MLP neurons of a small language model. Each row is named by its layer, matrix (gate and up: input weights) and neuron, and shows model dimensions 0-159. Each number is 128 + 32 x the weight over its row's rms, rounded and kept within 0 to 255. Numbers have three digits each. A neuron's up and down rows have the sign that makes its largest values positive.
Before each neuron's rows, "fires on" lists the tokens most often at its 100 highest values on Wikipedia text that the model never trained on.

fires on: "c", ":", "p", "oc", "le", "ig"
L4.gate579:145066152132211116085161167173110095132153182121150084129130111154099134152069168151111188058136133152148159146171134203169182163080114172113105117106177119139077122100139086159139147200162091121099133129135141090148135126088109153152159099114134120089078130089128095129158137093116174124088150143154081125091113155158239149146097157115131127137133140109184121103175114129130141136119112187100096158102140168078107135107135196156112143135148187060174155144103106121110140120099111
L4.up579:119154111134113129073106056152159119084085103138110120135150110188079113147096144128122106123154173152131090128118107148070139156179100121144144156142157089156140056105120110195141093157150200175103164087137134096210055082135156138130112120152100185132158107173165098105137117158160143150129111155179114127085178185133182084113137094162115127099115136106106171136171079114120146088121108085190107170111153096129149104092106101184170149130140086168120158146135088082149182077149087

fires on: "en", "y", "ed", "man", "al"
L4.gate346:102082151109110099141168190125106099056144143122107083170030133151124196166152119126190117136100143107137180081125119131159177119136183132124159116123206142096153076138176107126137146142123125127082206088078150135109143151141123125094166123150098096144140130149193126170153115135061136154106160212095104152153096158099117119173139116144106060139095143143148186174129124185132160127159111150155126150099132152165130148076148152150139123129195117102185151114098146141092069113114143
L4.up346:137122113117103149125128144109125078141121143115095095154095138149172168116104164148180134141080150111062158141101096118112089119193163067112123113121150125156178109153084092140071163099124125152047207129110124197123131136178160206104125130205076096154161142131100156203116158117143072128124169156086194126120152100149136075090105151138179088093099171166139136166103162109127152097175107139146114129134139133181195123133110145132112166152167106128130158113142169073138107170176109

fires on: "s", "ul", "el", "is", ":", "ci"
L4.gate153:128093148122099151123119139144114103163141115093125050109103134144096121183122015094160160166093099122142093164144158163157131148114121142114145147131135150162119123116135132110151126156126076161119165083103151101182149095119155106102133108126175145056150064188159192106162160138088135133210213114121133101181184183088140089130127140145147183094130151098089181118166058136108130124132086141061133128117158155110153145157157138113201122135150095118097135182092138085085094145134118
L4.up153:160074095130125125165157070134078106149178093155192115095182129147135151106138117082153178158151172068168099128073120160162109140192206109178163128133161139115158098121153090114188112085152128114122094142097103136107108153126162141098110110138172153065152128176084118123132154141114113156188160150113141145127171116166131126096134174150047165091123147153159129076112114152096136219089091098104190111083132091148139144122125124201100111156097091102088116164149102114096134160111110

fires on: "er", "p", "ct", "d", "mm"
L4.gate392:198157181170143113118113173099128129104148099152141137122126178125172151152150093093134107109147096132150115116093129124211076148091192122123055158122136143139128125150099094087130083169125108113161121124091141154138092126131131142172128120140087144114058068098135136111081059135145136190131115156145111080158133146099185174029210051138146128110149113100156101103170117147056115085108121151138094184130115095149111167116112127209149158136117111121152084124143082124131115088167129
L4.up392:184124143090202116144090128146127138142125091208102102129134092122124079092035059144168189122109125145116064174127131116147148132128176152118144122145196120120131163146142121104130179131128163156108075133167215130129128117122138137096096104138059165135063135131128117143144065127092084111116146148106070093177111161143134134087150040099139100131135074147093133161148097112096101087096156120128154132163138111202098089110128168105122128144122157057088140136158168104134091118098141

fires on: "ed", "s", "st", " time", "ver"
L4.gate212:122163089193115107085154073097142127116183091098131081128097138156104091138140124077121104140158113101084107166153154171147171121162129098066144154124105169072137163101124154175128155120115150094166081093180120175144129145093187112163074096126172174124103100127096115073131132176136117105101097156117154084152126120199162112158149104174100188152061081075163140199170134105129153095143145157137141094117107103180135110100157097120154072118144065106100152092138080101080124107093163
L4.up212:135129172068113085095108131119069156079185172068158110139125100140154135160129128125134167119112075122167115080104134138127126060150097106137155084116089093151066151072141139113126128112110130123129139104175168121187157123135177157130102152144124150146137200165164111141124065118140108112104148137129112092101128096063134130082088043087126149139158123188147112097158080126077136142101151144193096103184133061114170110147169107150210155111086116133205158135093119168147151105164121

fires on: "in", "pe", " in", "y", "ce", "vel"
L4.gate94:082139142115155100116097132193110124113104097112177114121108121058105160167106111148087117143118128180147099163152231157111138111162112081138168184072099136175137075120164119132107123089128136102165154155175153112189145138092108117114109141107155161118115108080144155107144097160079089144133138110176094102163107161166143091139152157147086089113127152097151093128189124134029099085084095115178098086124140141141099142200147132091095165127178081121124111143129028104159136141126149
L4.up94:135106100134093145123173097104121124158106069111125175154143113144165166095130151130167154125135158082118167063141194118142156117166100126113110109142117134101162133154125172105155194153102116150132122154139060106144147097193161174151093112105122175081159042094112160133183113139135181174086086172067117124119184147085130169136086056143187146135087120071071112123145194128154084085054153110108172117128157156135113144158100133100118159101147103083121115123145127102136132144181079

fires on: "y", "'", "ment", "to", "ist", "ba"
L4.gate353:095151164129147067111105203136135130061102156082125115163111077143099131157128169105123071117156106151139158122198171142146148076138168122134143177094131114106198137131122120147101206173125126124138098120095174126146184156196130163117167147159154131115075073110129120150162118130137061152153135109204140120165105136085122138144134147113099128131108151109043134091141111148109161092153207142143058127099071132121102151169125175155205174132139099146160132107090119107086159147143100
L4.up353:113116131106079084125144100145136207096116131143107129181153110072100127112177118123147066144066082108120114086105137129115085136135122150088112109172077206186110187157163086156105098103122122232165124169094105158138144121158136134110077128148154071117120083149105134162077116078101139154117170137143144116148130102095133166094163110154108134175125198163156160179103141132100053084125135129116096146157155195174119087145126162132100139081128152124171121091134068130093149158159114

fires on: "ar", "U", "=", "li", "ri", "O"
L4.gate400:140151175107131104179185138068093109064162135130109044123110107079150156162172080096113120164146147115150123153130113112143146143123135098090144157151100176129151067137132180139070138159147097208114092107127118135116129093099123089146145125146100142146159094184144143094096150148133165176122156085087091133162153142138098179134099147106119112131053172176130157124115136114131114131139100190131118166036107153132188103194181065067129057130129119135149131120109094107075092139142170
L4.up400:164108138093157121153165114101145108118125097197103111156102118077127132109116179134158104149116138120112134148117129168150127144143158089075166142153137047159123103123085144107109182119140119138061087181155188189181142105115102171118084187127139138160151075120148000112077126139100152133166186143095137133127141128118145165108107152156135113091132171172119134093125082082071092066115133169063145147121104198141085092150107144096119139206117127142115101123127079079134133123143120

fires on: " de", "age", "ce", "y", "ine"
L4.gate89:122191161169132117134136110197032061100115137128176172105166117152113176126111116157063118125185206148130067154110179111143160127156151141131144097147109114151142111167139121174094152113118083147106164117127040146161167120129166120082139177140093146143117138176157117089115111101146146124112139127187096114166127157112108138080122196129187197159110135177147089119133098156172099114153118108142088127099142125111099110143106147097158088130097065083117065174129077089142162138152115
L4.up89:117133160018069119089163147148110137115125118096067119158084122093157070141122125114162121132110086089128132126111068153163122137167139152118128121123132090116149169102165062115098118079178129139066177130104116127079150076135116151107083135128144136138190172124076179152180138124106155147103055128107155139128101080100079200080094130153195084106126123176144114128132169150166074104149092163185138105082139162104144178125138115110102164129122123133148139144118140137095194121180183

fires on: "a", "ha", "im", "ian", "min", "al"
L4.gate620:139132155079111124155167173093191116123108150111158122145145128135136147213157147146076176071135153143201141107124108117149123091135115145127140125139119150164139167029124166133169130141178095196122111125081127123145156177123088095151147174063194077082125165098097120160123135160148135110130064086145146111119135103124152144105123145139114125115055175142121103119114100106104134103107097133112133078118193104167135120083138135097158043099130063124141105218126100166091130063122125
L4.up620:149085121112087191110117019125146173064169120183126132121125114109160126151159133116072129151099132172079117164145173057155107208062153136083115109164134138176148131104090128109151079110165137154138139017118142115153161135117118166121114106152171095145143166130141114139111170112114115123099119193174108118154066127119083173128126129158129101094121096129118153132110141170142108134167123162125103073151196179179110180117128086126126178106157118136151171113101106113101129108095182

fires on: "ul", "\n", "er", " imp", "ci"
L4.gate407:140105147180138158167138155140156117190145131072135134112097138163175148140120080094069149119096104122090140177186100142158133134140177198068120096104119120112124062151136099133122125175139115145140205118148161106136122138131105170064142128110083162105094128172131133173114120113157095100148121128128148119104117207184143079153175146087063088105165189115119090110080119059117127130127094139148117078075111134176117139098112138106173143134184169109119124068127152045151059139128148
L4.up407:197147109179151132117136172159146119127150138073121159170058116136144151168141112093202160112147189130072134124151151164072164147089122153100106112165127117098175164124132121117133196166150087139195178084107078108171108145124172112149118156153122097046164126102112114180152134146072140172147155130049115139149188125108117141116119122150085181135157139137122156078153113119101132139198153098089178168097129114133106175109139104124141155101128096148075169124127117135102082072189142

fires on: "s", "an", "is", "im", "cc"
L4.gate537:133111197107124146098124094114103102158112143100179079158123146114176153113160127148130130068138150086212105101067117171121211109122143113101141152106134162130180133138148127123094144083114114114163104120152126113143047185135067141160099174146161092153108105117082115128206117155154209129144145122087162159155128168106135165136088126091130097147102162128153160084188147125158140092109058178172107175124076121133105085143159126126177146111097076164140050142153120106134132090159146
L4.up537:120148102055142085100137139098101109135114155149157118109097132169171154107109123068159115072108062120164146123093119137112134112138159120128086128174162118193153165145179108079151078084168151139120094099183097104134111150196146111093154084135115132118105145124118139117087103128138091146117169087081117147143139131129087178156130074155176158160126154117056096072104110100080045060155134098065064115146091114133128102116123081184122108075097120088124159159156074180132101098116157

fires on: "s", "ian", "se", "ate"
L4.gate583:164228159117147128105085181117143086148097147160140143117180156100102131138147109130122092066108116147130165197121152105149133160128167122119121130129141173135135108142064147082114148095128142114104123080126119122174173104044096120147125195151144217072142137139112140116097168122144132183049129099154104106131128142081096149154155060115127069154158101085158129164130180145104113114058097154133177183135166107135145143158058145113173082135121154083128099117125111181137103148085121
L4.up583:117188161158200129182098071169106130129140172151122171105116158112110164116160080114145161187179090104150185108143128084191108081154116101109117112094177132174106110080143121136173133098110098123131159104181141120177194100095090136157102154103122129088154108101114122160177049169160082110075112156133123142136118185143163138124093160108106111128140112176133128060146150116149067093166165137111103087133124101101108117112112138153120185154097145149094113111189103155193203133149109

fires on: "art", "lo", "lin", "t", "d"
L4.gate616:119184136145161130108107159124063095157122169134142104101126104084126121161116125099146119159144142114084111139077168061112142159209176166135111141162165155145118075127159126179028085143187076202153075163145114144147128151147131110155107106163127136127146133181123082117147136076114144119123180085190167102159077121115151156139144120102160151127106120158125110165072171099060127098145107119143156114131190150155178135108177115127137101093127096161140115157126161181124051110192110
L4.up616:131165131130127117086137096089056161138130118163093140100080176182090144087127115165093077131118104138098138124094108139134143145134099116131083078118064086106198070075163080102122188153066085076108138183101147125174180133180120155130138117156112107127112121132176162180096094114151138109155169121115142114161146147120104197130127187098107187109165146065103053174086137173149137140109119079126157059120140087086107108159161099073110131150117135146134142167142178118153130115110134

fires on: "com", "duc", "um", "im", "ish", "min"
L4.gate199:147105164151119142173159231046113077070117134094138135126100117180116170140137095145151134085139127043116079140094096080125156122135134140188110138124147123086093112104154149147139096159082058129118123147147079144114112132142122148137153123105119105096111107126132133121106126098112101135130104167092140116131141166147150150051128104121193116157141176166075122113145188132177117096153097133179101039123115195161137141160148110177108179044135132107140161186114073185122149141112133
L4.up199:094073149140101137117175103145110149136111098160137149091110138144107108157071142111096093103099125093199141106142064159136123157136157080163085109129106118214112144158115160172099178147154163111167178153136124103132116143154177193085156160143122113152064113105085089114150148140211106129085135171119137094144121177108203120153155126114094156149163165117156137078136157117135196153083136106148087081200152156110133130106091088094152129087119092079093152168122073168124157159091168

fires on: "s", "ro", "p", " Pro", "ra"
L4.gate194:149136139111150100173074155124159153153111070144074085100164061148134121154193129072092171147132143123159091136108158149157188094101099159115155134087154150134149152139176135139093126090130133150136129089131166134135100094138163135103128174160157096145078148150116214087127096154158107089160103141134113118175063093152112129167186148092123114140133066130048082083175182095186097094119123109146094113114122118175120141140187105121190113095169113156159145101157120167058100146076145
L4.up194:174148181173097106063085124203082123105148115067126133089191129113162131153060111112172114123129135098165103138122166062126113109124172168132163087160107127109092152178093164078136093131113090094109169176140168106109164136062114108152104154135170140122138088107092155207127173107123167126099131131120171083140116140074108093074110142100143162132134117117200131146184133158081132159160159142109135107123126082117129155062189141141101109089102057116145117135182125134096106165146151

fires on: "act", "rd", "bert", "es", "ea", "d"
L4.gate456:199117142142177110181118132088104152053123159160140091187110143101098117127085100075060102133140132145135198170194142148148164142073113128108107156087134188081121165125107083076105081087051121131129148169097088105164091157138174113064133118153092149104113118192098108085101103135149103115127096143179157125144176141142154151104143096075154133130121104102105131097106120140124162114082147191148040110109112135133126132140103173156132121089130096084163168098130100131121112133194142
L4.up456:156093132080098126155058114146093097112091119150194184085147133099115098127091115114136085155083094147135125050189128151167122158136070175088119167092091115137118121132155092104151179091172156159095145167111074175114159083126180113150193152086073091125078140150099113062127153131126115086149041079125179121117121085074146123146077171118148182154174127127143161135097116146117161101159120139153102149138110147116109137146149133113079147179143167106183112121143076155119109097154126

fires on: "e", "and", "ne", " William", "ni"
L4.gate461:110124124144143091123188139129132170174175092076120140182144150098129153081173165116154110121109134096205066203175087117076133153108145119123118097134105131076136072104127113122051123064177129153158116184124131063116124115154135123139132084131141176106124165066160134138104103098183130144119051199095128083156184134127162141125165137124112121125114123113168153125129145074174125188108128120148103147092126145117181101125104115093119080110088180048160104152141116072125139148115163
L4.up461:128111171130069072129153129082153062162106167122171141174094070127106160136126099117147163107087145124152165140141144063135083173141146172130085120117176121146161118116149200087155101133105129142159090153142088166136154144166057186139116187131121140100137093110167122095134138071066156193133122098116124126088117105091152134153152163144111144154108086136127112072093082047141134149118125171107121119115116158095141119175170154142150087160134068154136126042121172134106192153194134

fires on: "in", "ic", "mit", "sh", "un", " years"
L4.gate576:145119122203113158130169181155132137125124121110059102169085138122111164110127117124085164093099095074165112074105199152127145129172147180183170154139127194098167093182155121133128127109117138125105160120077119149147171116180120158178182155139113061135134158154121147147204090124078175140134121148129132160189162129118196138108120100141122160121108082081139056093139139176117106149135071167085123088153082125083155168149124097062092143071139150153119086175130144113129118120121123
L4.up576:063085209171105105132117092091126164125128160187128155159099175091166132147138138148205157117157168128109087203076143119128096150109192144078108131125090137138058113122141101116130037131151101095115173078115104144104119113138076125193158098092206135105121152115143098098139113131157148134071129122168104103120144190170148089099101117094103107159143163096168154111126151137101169125108110124125099126161176129070150222110132164094149150153152175125112123117140122119129091122086143

fires on: "'", "\n", "ce", "c", "or"
L4.gate105:091161127082199108085138150083107094044123203170128114123129139132121132142103101118128110111111134128148128133105144152186142175122177089100116109117123179077206136120115176130124101131134118079123142145075154124113226130172140131152142102110095183129086158075177117164148100145119139113098120094152154121173087136106124181143129094051206105128116114091120095102143171136093146153160107128129111085118097127093112127174149077092154094155150096147204166113138144150110156050103088
L4.up105:110146118112200113174112136122111117111099075107105107154145084199126122140144153153135092185157166095173125169152168126173161141125198178145095181154160113208148196153138120118126163178142143147104112132061167147150104131131132133132103104107073099108100212074109166134093086125117164131152171119149135100126106166117113099123125161131187151153179124112094143090159159120084115153128097091136109116122144095178097079102087137151160199114105118194171127158145128071149198128174129

fires on: "li", "ri", "or", "gu", "ar", "o"
L4.gate32:092072180131108120180124106098129144108123131151158138131152126168142165185158125121196093124168126133114110149128117149097127147073115166108064138140137114145132102075123120115054125151086114106068118151175152105103157127120092107196163092075136154150129098145178115166132133139076122142131117162173155151105113149116050158079083166115171173111121164108135156069182149088174103130155096157103115136073157137195235113150137086075117170079110077111165107116163102131120102109151142
L4.up32:142157108119137095154178108125169139099130144114129152130097124104109111097168144149104104158129160031109160210148162129135112153114109213152139161164163134128155143117136116191133080106147153130103153137102091123120147137136159103111105114078066143170137180131137078148112095211155114108160136153079040090173104108113108098102078115182117173080114135073136177141126118093136085119136196115145103154127194108161119188191153080112156164139087153177110164116154090151130113129156101